{"num_hidden_layers": 19, "hidden_size": 512, "num_attention_heads": 4, "num_key_value_heads": 4, "head_dim": 128, "intermediate_size": 2048, "vocab_size": 32768, "hidden_act": "gelu", "norm": "layernorm", "norm_place": "pre", "norm_eps": 1e-06, "positions": "learned", "qk_norm": true, "attn_scale": 0.13, "bias": "none", "tie_word_embeddings": true, "parallel_block": false, "init": "normal", "init_std_qkv": 0.0156, "init_std_o": 0.00253, "init_std_up": 0.0156, "init_std_down": 0.00253, "optimizer": "muon_variant", "learning_rate": 0.019, "lr_mult_o": 2.0, "beta1": 0.93, "lr_head": 0.00719, "max_grad_norm": 1.0, "warmup_steps": 66, "schedule": "wsd", "decay_fraction": 0.856, "decay_shape": "linear", "final_lr_fraction": 0.0, "batch_tokens": 131072, "max_seq_len": 512, "doc_mask": true, "z_loss": 0.0001, "train_tokens": 612400000, "max_steps": 4673, "dataset": "wikipedia_en"}
MLP neurons of a small language model. Each row is named by its layer, matrix (up: input weights) and neuron, and shows model dimensions 218-313. Each number is 128 + 24 x the weight over its row's rms, rounded and kept within 0 to 255. Numbers have three digits each.
A block is one neuron, or neurons of one layer that tend to fire together. Before each block is what it responds to, as a language model described it from the Wikipedia text at the highest values.

Description: Job or role nouns, or their final word piece, set right before a person's name, e.g. costume designer, keyboardist, head coach, Minister.
L8.up1449:142092135089117169157100104064119152116126105117092110141172093157148109106122094146115150123149085129113129147139125144127170164129134123140179162180153088153137114121157114136104131108153121136150089147118168115086146096131082118131138138175150040107109074190103100155147140195132119115
L8.up1795:123155102128112192139094103114138180088142137113105129125131148164147130137123135131162133138167095146093129120136115173142164131121092112131170141136141160147165118119132163150088105136131111142096149132133111105154113116120135110150097137146103114108133120184096054142145122153125127103

Description: The word "the" right after a clause-opening preposition, conjunction or separator, as in "After the", "noted that the", "during the", ", The".
L7.up76:164093143064123114095093134103116140124135156129116130149133124121125104116115131127121110188120097108134152093130142116163142143133122116147144131119123122146135138172103143145162061138148157109122134145114148136132104118123183162126142144099129137094090122121138135105147110137132144173
L7.up433:160126101091136122131133161144140077097107117142080130148140096088157150163089125121124151124180122118115124090148135142155152112133099092145143091084107141166131137121118128133171086113142113145138146101115136119116154171099121098158129132079206145099186136131110112128123129131092112103
L7.up626:096104135123084094101102133111107116135127152107155166102124085121124097140132122103154116115173130090134126123170098161112129136120149161116109130178105198145159106095132130170122101139137123077129120146158157173140160155107138114119127120139104120108124148140147157160166158124131133164
L7.up1291:125065145083113094063138135136120132131129137132167117141150070093154093132099124126105130150149145101149140092160146119154128118126123120142128112110117138163138104150121136137094022140144121114108147145121162158140140121119154121132150097121116136134126114115148159120119160118117127168

Description: Punctuation or line-break tokens that close a name or phrase and open a following quote, parenthetical, list item or field, e.g. "(", "\n\n", " “".
L8.up595:128142139122110129129099109119133109112118119115122172119175128128128170125124126128162135127115176131124163128100109148107137145183104084133109098112138140085155138091115149160140120147126149119124124111117173141191133129117141128131180122124126142131146110145124139145151100162117134106
L8.up1174:139143146137119100166073133099088143109125126112127131162111124113108145108127113157133120148091112088109194101160102135128163103119130140165129132143108138136159080100096093144156143114126128139110157145110145123163141139123141132134151147136140189153130106125079149110149147165109169099

Description: Main-verb tokens or their -s/-es/-ates endings right after a subject or adverb, often mid-word, e.g. repl-aces, approxim-ates, currently works, forms.
L8.up126:126116162105132141135100220084109131116117122116117120133096125154144108139129178136114141150146164115112136129130137156103124160103138102108114115138110153118135160123120135132137151116113124121111083109135123112096128161133155100134074116114118157147116108164144176101152128156112096123
L8.up484:134123115137161132107107134128123131099162149186133097119121169151159145138149153128158117128136123117120120131184133142103095145164121147154141134139161139162161155117150116172143153116127139151138040132110092148107128136143139093161100161105126093112151100098127158086132105142092153192

Description: The first verb token right after a sentence's subject noun phrase, such as signed, ran, died, and weigh; also markdown table separator rows.
L7.up104:140061156144125097131143166093145133135143117151153104124138126196095156139150165155130148110126133105138186157155118149088123145162112143101117137163168153102153150145104132153104151179136154131136100171122119114115105109148099159171126139120157095125129142115152121134154110138118106147
L7.up524:108144116142100157112144222150141122160087131085115112133154143170131119105122098101112129120164143112103164154125141116097131139140186123171108119181176142131117099161096065182130130128133123087132115192131155136095087123134077112147115140104153073126125144118088124133120130150079110127
L7.up693:119135191112140155109115101111155149157139094096123152102132116129111099111157101145128140179146138098165170172145161147133112119125172153157100109126100162131134122187114143110144116101109105107138125126142122119110129097143095144124139143081166138122109142111119133155157130181125124126
L7.up788:092087142141081132122091108160091096138138101135185148176135107154118111156131122084120094117146160076135118154152154166098095125117121115206172167139146148165130108159164120142099097144162144120128105104153157135123124104129153169098109129089134102132113122160144146135137129128106129155

Description: Tokens just before a media outlet or platform (for The, on Peacock, streaming on, on demand), plus dashes and pipes between numbers in sports score tables.
L14.up187:128098107142138127125102149134152106114154138138140125126115145085149124099117117106136099120104079142112110114097148159131105123103121129142128140144126141140127119115120107114102160136133157109116147076115087107143152107150081128120150149122095119147110074133118128140150108127134126158
L14.up511:117134153129104111115142133156142140184108150118118133117129195104138098147131193151106153122118117151146168155110106118108133141117117124088129139149161089118134146118064087117128090105107146131105122122149133139125142123097155154111119077120134130118095080107140124137113138168147136135
L14.up524:081123126114144127103108191048149162112125202107098149130108146145117141143108143134137176103142162134130150182114133144160165133125148075161130140093150098109150109131134106123102078121110183140135080148128059142095077126134118135093151117100123114177128146150120167163088145105134131151
L14.up1020:124143132119146140124105113113157174137121139177140147073117158119183175110151123138115141109137098115118134117118143117137080207105112150144124129144095158129165111081121148142125141149128124137118123107113123161095121101165122133128134136111140135121128103121124167094081116124118109126
L14.up1056:138118100153139101146142122089161110123148136120166137099126105155136101115110163080151123143136147108171118120112110142158121130107121148125124146167099157136132178111162144122125115135115157120124135095116147113127143108114172095124127158152131090141146169117118076107148166121138103134
L14.up1086:154079119133126146120128129108078128098123164112111138143128132103124129140161180108061121120086117151158131150137110156109169093124127140114089112144124134139133126107147114125136109101131112112130153070115127186135096120147091163102134094109152154119129154074129118104123149178162121112
L14.up1768:154164138127132140126111117126133133159093134118089130126212107080112135101142135114116094144133131120112103116129098144147169131087135175162114133155116142102107120153126123142125143122117127171140128102096111113156121111129116122142152169111153114079112134114142129171141130127119093110
L14.up2025:140153124114188146148099148129116154103111135132135159125146156128126102129129142115153146153167127135111148153143143163153087106111136115127090150165106086093089110149131117111130112126146140138175138126097099131093108127111107120096108122124147112159124102152130173122115163120111131151

Description: Tokens right after a release date or "was released" that name the distributor or medium, such as by, through, on (DVD), plus year digits like 2|022.
L7.up226:093142138133109097128162133112128129186139153105174138139123139129133143105152175146071150137086152121147148120102109122152123106109167101130114120135150050103129124133120109163106126116126075148108140171155127096104065117134097125073128144113172100119165132177138128141131120207132096139
L7.up907:161090090146101146128137132100100128172143138126144139122120138110092123134105128096071179157064129155139129138123096117117097103151131089191097139138139126130104120141139144095084096108130149142102128126148142144109123134129125150132099121121162137145113153098154119136149128156128141122
L7.up975:121108110084125131124153160091124109121119129110179152093157117150086111151155182131167180152092118118113182193106073124179101149160108146108119150125174110107079094118106176123094111120107116102128127157124137104159138144130135135115136116135161157165117118127123152182126137121139134143
L7.up1551:102176163148144149096134105119087162137162140125126142110112136068136149118109141143096190098140130157126151091085130150112127103114139110145139136122137115099141108104132079125097116147158126152166132110134086132101124102140103150131155136089102084115093153151142150103101105110106143095

Description: Column headings and section titles just before structured data in Wikipedia tables, mostly the last header, e.g. Result, League, Edition(s), GB, %.
L8.up978:099100137120131109194114142144187169115090153107111118134180100095134107151121162154114162132098144161132159113131101142138143155163121121107122102143150089115096161146101087101102149100108121197127125120109155172138123145128114161125146157103122136094114131145130151098097113107110136127
L8.up1927:125105123107134115171084125154121134139095118083133143152177129144136130144115111130122132110133071135104156133146111140134104149147082101157151125123155107175161124090144099115145088141119115140133157119136132138158162170138136145141150122131117128149115073142164077110155107117112152135

Description: Final pipe closing a row in Wikipedia markdown tables, just before the line break, in headers, score grids and stats rows, e.g. Result |, 4.39 |.
L7.up1263:105117142156112141137137136136090128102129136146113146154145090142144162149098125148135128146145143174136131139113122098179180130124155154119125114147143096128146103134103096122145101149121121091146133173149103098113155106091111125140151154145145097135168065137118147175122128164139106146
L7.up1431:114110104106106116141118159101123138145154146115119139102107128164159114134142112165137140129132147135137124134139122113133117123124109121112132117130131129105169108132105148116106121096110128140079137160141111117135117109115112152127135148118125111124115118138112147146152125128113110146
L7.up1645:165157116124089112137092121121124136167101153094121077128146110176093115102110103136096149167148176106111106111151140117148145104090129102122089075125140116107138103141147125131123123137117144124119135197101128108107157130119135153142123136108112108111146093144138148111084142151118134138
L7.up1956:115110146089138181156138127127155114132138142119132138151125157164137166150086125115123152119152113096130052125128145092182157126128142097133124129104154081179152123083069077153111158136104159133130126161130153117113116147112123148146097131160124107141108114137110134105215126131160110157

Description: Mostly the decimal point or separator inside numbers in tables and statistics (11.9%, 43.2, 4:27); more weakly possessive 's and "to be".
L8.up665:140119141099130141151143091112132161119155112106102147153178103107124141141088146148100105106146111131140089156156128104139141136145120113188178075129143098110149134157160132122137147173130116158163116148162165137087100128122110089132092096142152128152135140099100153099138142142145117148
L8.up1012:113117136140094133141152138108126140116142153120132102133144134099081140071108130165124075109140179129157116138121107171151119116142103159138131144151119099104149117135164122134102151141119117163133110146110140151084110123132114124106117110135133105162117104132126126113149143145164107102

Description: Dashes, hyphens, "to" or slashes right after a number, joining it to a second number, as in 2016–17, 1982–1983, 18–4; also line breaks right after section headings.
L7.up778:106130154095084083142101125120121141108148133152162122110125113130147095087121100117158108150128086089125165167113133115126149128066143132111145116133140126137132133139077143142145109113135161111151126134062143142130146123108174100130134133125101121154092120124144178057123123139145159126
L7.up879:085157113111101126138128127148176129101142114107154129093135124107127133079115126150124124131143109184108129161131168100138133114127117118107151122130099134152126105125160126117165147094126122136123122132116123193118172123097143134103136132167115100143101079139153153134123115089137165101
L7.up1673:106171130133140114124128136129064153073132095141157147100145069147115121154115151154132115138128141128129130151110143131110109145124174133166091130120152118142103143130073139090137142123117109146141122115134112118104129120119112135122090130135100116080110134093127162105094148119146141104
L7.up1960:132092153149096138117086103090144162143131136079181153094164164146093133118095107133132119127143143128077100130132112111165164127133137104131116114141166128120125127100126125077153108120140129142103129129117128081103093114146114144133120140127119134156109127161163122089122109143142144129

Description: Punctuation that falls between the digits of a number, such as decimal points, thousands commas and time colons (49.6%, 18,500, 12:55). Also table pipes between numeric cells, in statistics and tables.
L7.up1038:146135115165084103115085126092167086123126124127181142141117140112108091083112119173122139129135137141153145140092125134134115134134115176082100090148141107190087112131112090106158106127111116107124123131110143115104151158142102109106124106148118094107098087147115130132153137159106168109
L7.up1164:182103130117113166121093093137171146134130113120158127106113142134096133087095108162137144114111112101135126171151124126134092098130079136092076145085186114137094091101109139139150124127110136139159091143080109143133147129158167158103107179148120138135105146145155149100106141126121112107
L7.up1580:155107119134158090109115141129163150131128154149095138113107143131103130111132111165164144130139168075110109140151120113129125155125092095128150110157137166131139127107184128099082110140112146106114147112079129150152155128173111139132119145141117108137073111126085135106104155145163096155
L7.up1705:142075124110145136131136147096247108145141135124137093123129116151078107111114099153116153110110123142150135130144127219144120062139135141138131123111170132147105108104147176129132088108114125131126116140108147127153155111148128118109117144135118159118128118127147154117131140084138136086

Description: The closing pipe at the end of a Wikipedia table row, after its last cell, as in track lengths, sports standings, chart positions and discography rows; sometimes line breaks ending list items.
L8.up335:113111131127136133155130114065139122081144144120097094132150109142126076098093158164074146151126124179161090137103119123162126139127143110123148075116141127152109125168103172162144172144117140143143153146115103146137102105113098139069132133108199107134096109142117135137122119125126151143
L8.up2038:138117090117135088144121123153133135128150127127080144147109131143105168145133110090079167121152130119137092085116083144129155110091140105118125141112159084140125130142144085149091134111087137122051159163154133122123128097147108126104130145109136141129143135153127127122130127148125113156

Description: En dashes and hyphens inside year spans like 2021–22 or 1341–1350, plus separators in number sequences and table columns.
L14.up78:081120121168072081139112144158137116126051178121106153125089152145126131104133153103114127121084150113125115149145143137144129109129102153133132128129130142161090092119129116118136106133133128139166119145111125150156125145211119154109147145114134175080155138128105164137092122117163077159
L14.up104:105151114115086126130146141106111116115125111069150109191124156084144143078117095153132129115124144122113108165110084117108110150146109128120131104115138163113142113164174151147149058114155077132115101140118148109106114147158116161119107197138124128104158159122166094103136135117121189153
L14.up106:131126156134108121145099107135126095113089146118139180093142133126082149141131140146134097111116120116118137105066159145131143126119126112133090143137148149198103140158131085117166087144086141143107166157134125157119072108118159119116140152133129185132139074107129149142117115110138139068
L14.up695:130140133139147135121115068120140128132118106102148198142126130110079129129115130122099131155094176127098120127144119152106127089093108133106122114153093144137114161157121140141111122096143122134104139170150142141137131114132113113147115157126097166159139118078123146082118108091109148124
L14.up804:122082121153096112130113097123158120099101140096138178098115115097166098122133127121122090144089176156144153123131153136129150107133112180109117150095137131130118157107142163104122102170123136134143089123172140146131105096115123116121114145121107079102133166100148150126121100123122083128
L14.up821:112113145152123170100165113124108139163146110133165123120142135120128125138118100118106111107114126089117151146119166144117120070147111086095117120126170158150114166097126121138136109150091136149095123118102143115166093100120162113149161179100132130140140134114152150163119148145150163102
L14.up832:166086127153151138127169140124157124141147149113107169134148169135132115128128099168112113098101134124154085124097138128151132101091071121105096094130116161124112137128122146154116082133115128109094153165153136137081112099128134074160086088135108134148140119145124164118111110107152124161
L14.up1267:128101123118174128155117118137106163093119127105138117088156133152133118137129141120113110180141152137162114127127127112127114135139137100139116118150145146131109112119133132148092111118104138066176131135122167108147140133116132112151120135162114151132135147151116176100145089122138167099

Description: Verbs and participles whose meaning needs a following preposition or particle, such as leading down, dates to, came from, ranges from, compared to.
L14.up96:107137136172097154109130146121155090124143140149121100188161142142131111110099096117140189133140158120153036142116133157124171122152111150154118130124158105130129118170093147110126092126116147138126086144151134141144119107109108160160095123107159160140117145116116098147138095143136121130
L14.up114:139144139083114119117113147136166147153118146146129095124127125098155120112082122131120083119128169143106140095130153192140111107151170159127119123131179083128116117139099134128132094120136129116101118142110140102171093118139075110137145134151129116130082129057071105146088120124139161149
L14.up261:128106115080088098119097128103177133107095145123132127157167096092174108078095104142154139129112145116120157118158152140148128140134111129111124189113183099164131113159114127097111077119133104159114165130117115164156133093106126121083090129132125140180090131149060136163087133139131119138
L14.up786:114163124111102122116120120129093115187146140096117115123091174112118116097138139131131160123114142159133140117110130121150107132190101115108100113143135123127113099120121139092147090132145123173118121110077154105148119133126126127140158136167156108088079149180103156111182165134057115170
L14.up839:144101094102110133093127154055154154141129126140141128140153169152155101092131173148117145147167117124125147090095113118110086134101144094099126111118101120151130117181132147129105138124175113171111082125156107139114171103093088082104117144143146142152135129121139135097118157146106078118
L14.up1136:159141100090101140158178111155134131122105087149142136153131131116115102112144133106116184178102113160103146108126166213113146138160147186136117133102172162150159124098100130132100096112132088140132074128090107106149137144100129141091170124112135143132145125144127088111138106123148198128
L14.up1595:151103097077085111153163130088148096138090131090126119163124118107175087141181130146151129173146121147106142128120112106101138125132155191120172126136117119142124158123141136085104076090134092141120091140087091083099182163125139172105116160140115147179100105131130156106097154121141152147
L14.up1957:117136116181123100164121132129092125126157130145159110168157120123136100103130132153069111099153132107152127122118114174125109126146108117123123118114129157155127126139158089116171118123143140127131135068104135145107132150180089145139091134127063141149120091096129101119156106139147114159

Description: The first predicate token after a subject, mostly were/are or a past participle or adverb in a passive, such as were shot, were initially, made.
L8.up902:110163120147135144139138136120136139171183173134157121108116110117147122111096130072135123116168110154123126118127136177141124148139124097138151096149092168145122115134093115129125124104134177128102087173102123090109189096140123121145151125147129155106119154139149113142103161127143125115
L8.up1660:139125135122134127175149130078129150136130146106154130126118122119118112118078166118153134115080148107101138107178149124115118149172127121119149151116126157107133083127122166078155118148122135117106103121084106141138147145122108118166112152112141129146075166110134100145147153091142124164

Description: Mostly which, that, or who opening a relative clause right after a noun phrase (", which took place…"), plus word-initial F/f pieces (Fenerbahçe, fences, fury).
L8.up282:140155151093113151118063141143111119157133130121142127115120107122180152094118104094199158115084088095099142065132167190140108142094117138153107135158089147133155129163120112156143132148123121099106144126147131132116143124175112115136124125115153090128116127070106165119126101115117146132
L8.up487:126140133120131122077134138073081120160121115183120109179130131140104109132141165141166129104078135149058150125067142149156069146119142130184130120153105150111166118146150155125113106133109128163124148185124105128139159141120135137180128132154135128102162110124129167152133142121146136149

Description: Transitive verbs, "by", and titles or roles placed right before a named person or pronoun, e.g. recruited, played by, guitarist, under, persuades (him).
L14.up109:116099160115119176132124128117144118079140121120154143153121168135112143084161172108120143134141109132137133118115150131141156115128175157149133105129147136151134140091128136159104137132136169121105100128136056124120114107158103150159115129076111115099111135111137151099127171118089175128
L14.up782:108140155079115145102109110103153146145119167158120123136119076073118115137119185110103082181166110094128121156110106121139121146159152185126151120122152144126119153156118143171146108147144116114108144131122126103134150151139126138119148075127116140111094126094134155113105118100146144107
L14.up794:130122056133154141142115135120129073125129131118108117098126155138161116117116110111142101189083076155121137134105123118147116096140146147134107124106153147132149170130123131135160148125147131186103113105137166119139149129140092115053149128156124152120152129144076132158119148116114135104
L14.up964:172143104119098127121125166107126127149157112085135107160114110117131137097126108125127126098070112171119085141110148129091103090151144113132085150182157132126127143153102164162159154141128129170156134116148139151126105158114108106100129135044143145110143093097143085139162141160126181121
L14.up997:170137142128141150164140138118060115082151119120133117133116179128128146094117138110077130116132109110140112125140126162115116147134140126122144132146153118122142161075091139141099099149150144132147105106098110141093138145144085134131160101116120111111136134155115081095169156152146170130
L14.up1227:179159163107141161158119100119125163105151109097075097114107147092150122127128126095109149099158113081148108164135145145092168115137134097117142136149152098162152122136090151098175139155184157143155122125114174105116131108112152089138160136104108099143107123147108138155142155162108118112
L14.up1435:172151086151147130170138122121124171131119111111110138148145151101129104127147112122141116150115125135152069154086128178155121090150135101162128155127117139100139076146124157119112125138103150121110139120106124142141148111146138122111150145112103132143150162125128059165117124125114133140
L14.up1803:123114117125132147156124139074133101127124123131137087169143130141195130099105148115108080094139108145137096142142142124117156114152119125095182133130166122152134127098142135135107117135122116152128117132119111119103111157134129144119123152092121140111105124143122087146172161111127116160

Description: Cardinal number words or digits that count a following noun, such as four passing sidings, scored three points, ten-man crew, and occasionally other or these.
L7.up145:102151122086126163149155144094164099093161099127107106136120145130112096110118121129120180104170115094119138119135115151141124108120147139149099085174123138082144122131140128135135115116110127094146130106129129117122128124117131138169119142104117123092169148140112147091154119089123131135
L7.up960:109145135171149165130140093135193123149106137119144128163143145159171172192102126141148136118123110131125106144145100136145168118126108151114144118125128145140128133118143113110139140166131116108099125155110114150175179119124150124140108174098116139060169127166136146164126116086158119164
L7.up1011:106158143149135140161122137063135149104167132143114140115124098137134120103156177129079122146188110126103113126145113182123153115131165107092168092146125112116127099142105141123157147172129139084109122109118120140130185113134126110151113168087123120099122143161138134096093135097144119137
L7.up1837:127122150124149131140109102105134151144103137135099112142139112104132155121107143136126129152126127098091119121092177238148147159184130117117115117121150111114153136102125127147149117166102143156095123126121132093151080103146157124109122138145139097114167128111121123149082109083123117095

Description: Numbers (digits or spelled out, e.g. thirty, 16, three) giving amounts or durations, often after approximately/some/for and before years/miles/hours; weakly surname pieces in tables.
L14.up702:143153127143153137129151122153092137160136100147112161160130158126153147141139141103111122128101133160138107136096140114137113138119129112125110168121130131111157174092096140132143121136123140131117096109127140128149104136144151087182156114118112126103137101127081163139129145150118111127
L14.up1304:118123146091097141105131136137111134124118125167118163110079129121148144121132090132142138108127126139110072156121173115110162147089131153090127151090107121175144163094140101104098118121150128144134143119105110145126111093134161099150159092111100162134153120110077147121129167130115070109
L14.up1330:103130118141122134095157089138139126145151126072123150102136179100106133149113104145117092102135125184119127138123139099132162156159088126109103109127134096091108110134134123162076098122151157127123108102143145164137125132091103112114151124163101132131105091108150163124125156183117141119
L14.up1355:134123189128132078118165119106083129159130129148120134110125143133145089120133123173147111113127158146143123132133107102141149094159135117084136127142118120105124140143106096149152132146140108124150129135139162118156116159151144156094137167148101126104065155071125136110109136161164122145
L14.up1356:164120142111108109108099093147196156092129114145102154129173103151155069111112118097081125115136138096105136139164155133139110099139140071122134145113125158146085155156173129129154119214108081123109133100137122136149141119122148110111097115136113146117128163110145149116125117157125150107
L14.up1951:119139131118128123150170102125124093105144127139113140122151127164149139146109111130111141118144097121129158148120147181116130160128111161123147112130106148114118146136093157127141118123141117145136111102130157128154120111128192082135146142119128125120167150148132107119127103123137086117
L14.up2026:142136120166130160157125112098121133148162114146107102157105121114167117115137128122104156113106115133153151093139093167137137152118148181120142109117133134153128116120122152143081123162113142135119143156149102134160132100129109147157136150146122160125101123122117142166090119156106129131
L14.up2045:097154119174168094109101108104124147124099095170123103143143143132165137167124146104122156146140140083093104107108135157135131106077112103151123169138142096120072139109134142135155116189125105114080139098098134102158140114125117126137075142108063113121153151108116126105120115163176129149

Description: Tokens for the letter F/f that begin a word split into pieces, often after of or to, as in f|raternity, f|it, F|emale, F|ootbridge.
L7.up430:129119099146082121169102127112106114095153105108122105140114131134112077144123104108123140106114091095095163096144146135146135140099132099095148081110118106096150143135139179100138170110119090106164106146121163118107120137120160120179122112116166104140132119103128164115157135116098128122
L7.up623:184142123140147142155156117116111128105140094098116136107159114151131135131131159108163159123118137108161146118143097125133109142141064122118069116124135118123077098116115123096146131102105121125084155120139160105103107114119123129080150121102132127155107125119151104123146165150120149126
L7.up725:140148124142117113111115092125183127120118122143114143151171095127123121148125153107204126129104143123148100119137139104125108083109122119118134116134071144125135169135133099159118116169109093136080121135123173130122179103125162111076128157114131122135145151118115129124113076110107104113
L7.up1595:123108156132096141105095141155140104107121112126121150125107117134161159079121130149135190099128088117106131102161119132103101144169118115123137133154163131154109084137145112149092148126097104124098115148081153145131117108177128085095120144090105072113103124162099095136151110124072121120

Description: Opening or middle pieces of a split verb, just before its inflection -ed/-es/-s/-ing, usually after a subject or relative pronoun, e.g. am|assed, ens|ures, esc|apes.
L14.up307:136107155169124170156120119137158110114129089153132092163141110144151142129140132129110118126070126133149140108131125111133096109109129151130124116129144148156141140120127133135157163108134151143130076136128113139145121142170112087137132146131146134114172102104092137084126121153126137166
L14.up363:150131150135093198099105170134193097128147135143132108128139091151124084132130095126122120132122157136119121146162137121145154126130119129096112142151134136134154117130170140129143126159125093118152074171102118122149113116141168108134156124097157079133116118080105117165121126107153164168
L14.up551:121120150097130115120082129143128126112108099158120112143141131123124151113078115144106116134103106119127143105109113171136080129085159163132166108150143168148149140109126129149099153135148145102109109118113135129114131139146132068119123147130148129133189110088081127093112112100120176148
L14.up734:128144111151170102050112093124102138092139103157132089140168118125119111145116103115145096127101107145143147118087114110128097141124177160129121132136139127124140120117137111105062159111113155117117111172199102115120098125104151110128139116120113132092147156087100139134125166151122176141
L14.up878:143179099087127092109145130117130102142138107126164138144107100147111094154122098178167157093137127122146151117138133123085148129095193129110142117118116145094157115157145162101153146115098108166132130133155094110160163093120148090152118118138140155153072161126126136122149174099133119105
L14.up914:161113146126112150118097109076129124143066122169127079122139096131108143167130134127125100119107131174138155120140101212115147116104102152106121136128108112126117127111150136139111107146091085138130122107115100105105103133090154120078178112143132157093142145148098133108107168135142127137
L14.up1419:134145154151146179081097131135118135073153146161137107088117132158103131180105128143122107122114149123122141093123103119078128163102130136150120104144085115153131139118147170094132162151121117141082127133159123116120122121160163089128180140124143173125098100149093134106118104097133136160
L14.up1853:154135153087146113141112084101111113171121107112138131115135146133162107136161128115137127170103140103148115163123125147137103171139111154128097162139155122172116079144142149166095152159164096123129126108137146114154172186151136135128153137077142115117148090154156145159169131141115122151

Description: Decimal point between the whole and fractional digits of numbers, mostly percentages and table figures, such as 49.6%, 98.0 males, 146.75 lb.
L14.up13:128158131123149137153103128109096134122122120183185131121136109143114134094130098139107167146158105105103143109100114113136084158111105112116120151136136133193121132144111159132109100151121137160083104139136090110126143141144093104131147171125164161139086159138141148161132116082172110170
L14.up298:193125115160152118102116146108127096110142128181142123125148141125107113158090159112153113102119180087073126154135135123112086126119120118131076133153110133166077132111170131124127113165105113113108115120128113105132124164139128140124130124114113191115141096130147147107120147121139165114
L14.up430:147150129144145119105127125121120170083155068136132152165129112061130109101146084090105160173171115094125121170158138141099132111140142142148102159133126108127089089161140151103117118112131130118131162155141156133105093091117124135144115115137128086123126131136109168164128129092125149098
L14.up507:146138130138111130101150115122140127139094144129127117146136170103088131148091131127122101100131146157135118128125123137123147136153132088117154153133101151126128122133108097101150135148176105170119100123133152095097085125156160109117073175144137141142101164091121128159190149101126157161
L14.up806:098140115126131081140159155117116157117112136168119097132146139135075129161113101140106139127147166104143149093141111097087144160124135122124122153080116118131117131122101167093090140132109165129153155145120078102150112132127129165141113132122178140071121137106119128187118162145117129162
L14.up994:132147113121120160145128123139120127106188149149153143125173130095083128112077082087157182104166133115102144125108142115123121120102128098134155109083103157095125092141170179135119175134130157113146110089135101114124159116130120149128145150133191140075137180126154152144116099134138130124
L14.up1059:103102104154194101137113110092102146142142168148123149129154121148126138163098122135055131153124125107143141130150141161091139115116120115146139138174106075163095129149144113133147147091115181121140182137137114110131118095093111154130114115143151098114148118152139129165113141088198164115
L14.up1844:130105141114122147162105129116166144125142105108092103148110102140098117071105098173099152097096158140138125183120159155086119165105119141138114162179152146175133114099147120094119111085125113169101130152134145101114113124130144131104101103128137136116141115141092123135144145119109142124

Description: Past-tense and passive-participle verb endings, often word-final pieces like -ated, -ed, -led after was/were, e.g. detonated, reused, surrendered.
L7.up1003:148104166143147129127095148150127111089081101135159127092151154126125129109124135141135114114170173132146124075095127166104105102139167131166139132126165134135145109202145127115109126128137107094169152099143135117135095155096113122150145133129158050158158090182154164129115104106104097169
L7.up1173:137147122124103078123158120111134145138117139114115141198126132142118104117107153125155186181128163126097102070132109122086143139145172136109130142114122157134145140172119151131121118098135168144115119129098136140123139103122158120144130116101104159114135136128100133148154145122139151132
L7.up1281:124096139045103145148081198111072132115067156101116145150183125134152083125134079095093128145129105124101108143097131112179125138121108140119134106137164148110139177110086155114127107087138136129139138133115140163126126131123144131127155147126091117133127174139125118114174144118117124168
L7.up1899:150157124118050148138113188110082110129094112093111154176169127101141101133119115110148140119156182149134156130086139119100118143096146106138115151117122121105108143132112120117124111109120107158110113096108116149141147158108155102141096162115138138127111119088141131098107156098149120126

Description: Number tokens, as digits or words, that give a count or amount in running prose, e.g. a total of 48, consisted of six, averaged 1.
L8.up999:167131151050154172138108110120152130130089158124142118117157150109197138180151105116154139129148102134162160111112100140211097127118106137153190124140106111158097125105122122143167159132128160092161151141161100130117116126111164148150150127138139152081136106108152113137144097131118147139
L8.up1465:109125149141124157179113150109105122110116135139142111103113092133123132153111054135100127201116110122139093138105129131126129136105178110157126070157111136143127127102113118110130156156121121131118152159149094117147220152130138153163093160091148168128144108160120116171118103106158134130

Description: Fires on a lone word-initial "f"/"F" piece starting a split word, often after "the", "to" or a comma (f-rescoes, the f-amous, F-emale), and weakly on plural nouns before a verb.
L14.up35:131096113149125119176115146117121115140146143109153134139129108108122139107136143104122122165099094128137095103142134130126083136119062119137128117136112142146153090111135085071128100089109128124109109141150127128111153140118123120128147047106120145138106127145163111149101176161150136119
L14.up387:145155132161128145144100160151121100117098100110173147134141117142168116101124165146152142156131130136096138110093125119107188159095188114119130109109123170090107137143110133122127173124109103123153129078120073153116139166095132151135080143121127150092142141129152122102140132055135150153
L14.up1229:220127137118120117132114106131129138114112146159163106122155114130153120130124124163115175105143100120098132153126120160116098159155141101110161117139100117161106148127102163138129153128068133112102141153140099121132167148118083168139145149148133105139159120117109118136144153090126147099
L14.up1422:106151138136101099120126155133117133169125121096133124142106096119135094150128099137160133132125128128128099119130112130116116164113141084140134137117130102132092135132152096133136151096108104126101134151126155138124156123102118111138159164133195128112088159123131135153131136129082175152
L14.up1716:169141099095132122136142096124148110097112135128157150118124096106143108132101124120125127177102167147144106095111136130086128135130121108151141107138135159186133156125150163093132194126108143140133096074145131138162089146137158111097135121123131143098138160119126095164158148100139103159
L14.up1718:125124177139134150125141181106122152149157080136131118104100151126174141149101144154109103129133120145130102145134131153111119129122131154099108107158139093143150146134171124140143148119160150122116106107125121114098078115121140122125116147132112115142138147055139123119108122095156081142
L14.up1918:136132143102126122139099186136105116129130137092154083116152122136152089110093138086135145165133107102150137140113147145166092129134100106130152101123139129139134124121157151140130167133151124147109141109126138198181116140128122118112129170110143108102113134133126142094127110127106111128
L14.up1972:138140191142155138142097120184120142133090166109141126100154092133115164110124189104131157129133172157106103137130112104096080155106162149119132117108145159164129133096114113108088147122113143095114101086150138129085131178091117113142135134162141069125176137158128120141126113116123123107

Description: The final pipe ending a markdown table row, often after a score or record like 4-4, and the closing == or === of section headings.
L14.up180:096163108111128130139132074108184088112107134135129159119102107123139133126138137154133156113137109113121161072159127091112122102131133118150153146133205130121129098158110147137142120096128150130110141135117111115131198123146113102140139142152157104138078147085099145140118116143098093173
L14.up336:082108113142167091158126115129160102131165131091161117120150101106112144084110097165123156140142149090116143167107148122139111126153157132100158170137113110160095092125094129140096138092137120178112131125038060098118139091137174101137130128119117144091107082109143152097111157112156101098
L14.up425:100115134151163104145141112087139146138135152142162111137177141146123150134131142126129116143153113121131129147111167134116170148138124123119117145156097126144158102181121116130131123136113097173153182111138108123153138089133178123133157148183136142138100141150105099121119162119150122105
L14.up480:092149153147152145119157121174101164101164110146149167102142115129120132067148137138111158132101090082102122127092127153141149135096121117120138148137144069161115144150124145134111164150116089154102154143128116180117115128096170142135135121169136127149127116135135144159121116128147105147
L14.up1433:134105138139125131117132087073122155147131126130114129161104104173164129080126122116143118124092084179125098132104117157124198157126093141122087084139128163119157123113111108127130142173123111091144120128098147135098118112136149117149149122110100124132121075154181129115112077128162120120
L14.up1469:115115111136168119144099087131135121154115093123126119132134162164147143122117117081177088109131091130109077163139128119044128118142172133127131107154140109094134146118124130151084059122091126139121093118092152104131132147141180122127137167111126116109154163140121101119147089162160133114
L14.up1672:108150114136151134188134130140109116152113118144121122121121121127224102118139153111132111092138127141091126078071144133118142155089178130075139127128115114134122115134127131122125134161069148099087131109132140134148080109153164140158134098125138162149135137139079151158132114205127111177
L14.up1984:145122123173157126135162136102128120162126127131138117133150138117107137105100099141110106089108134122114100149102151138151108114119125113082079098175128150117150041143136114135135145135143112095161121141115108114162093118136070036134113148130187143130133111112051140145142128131119115135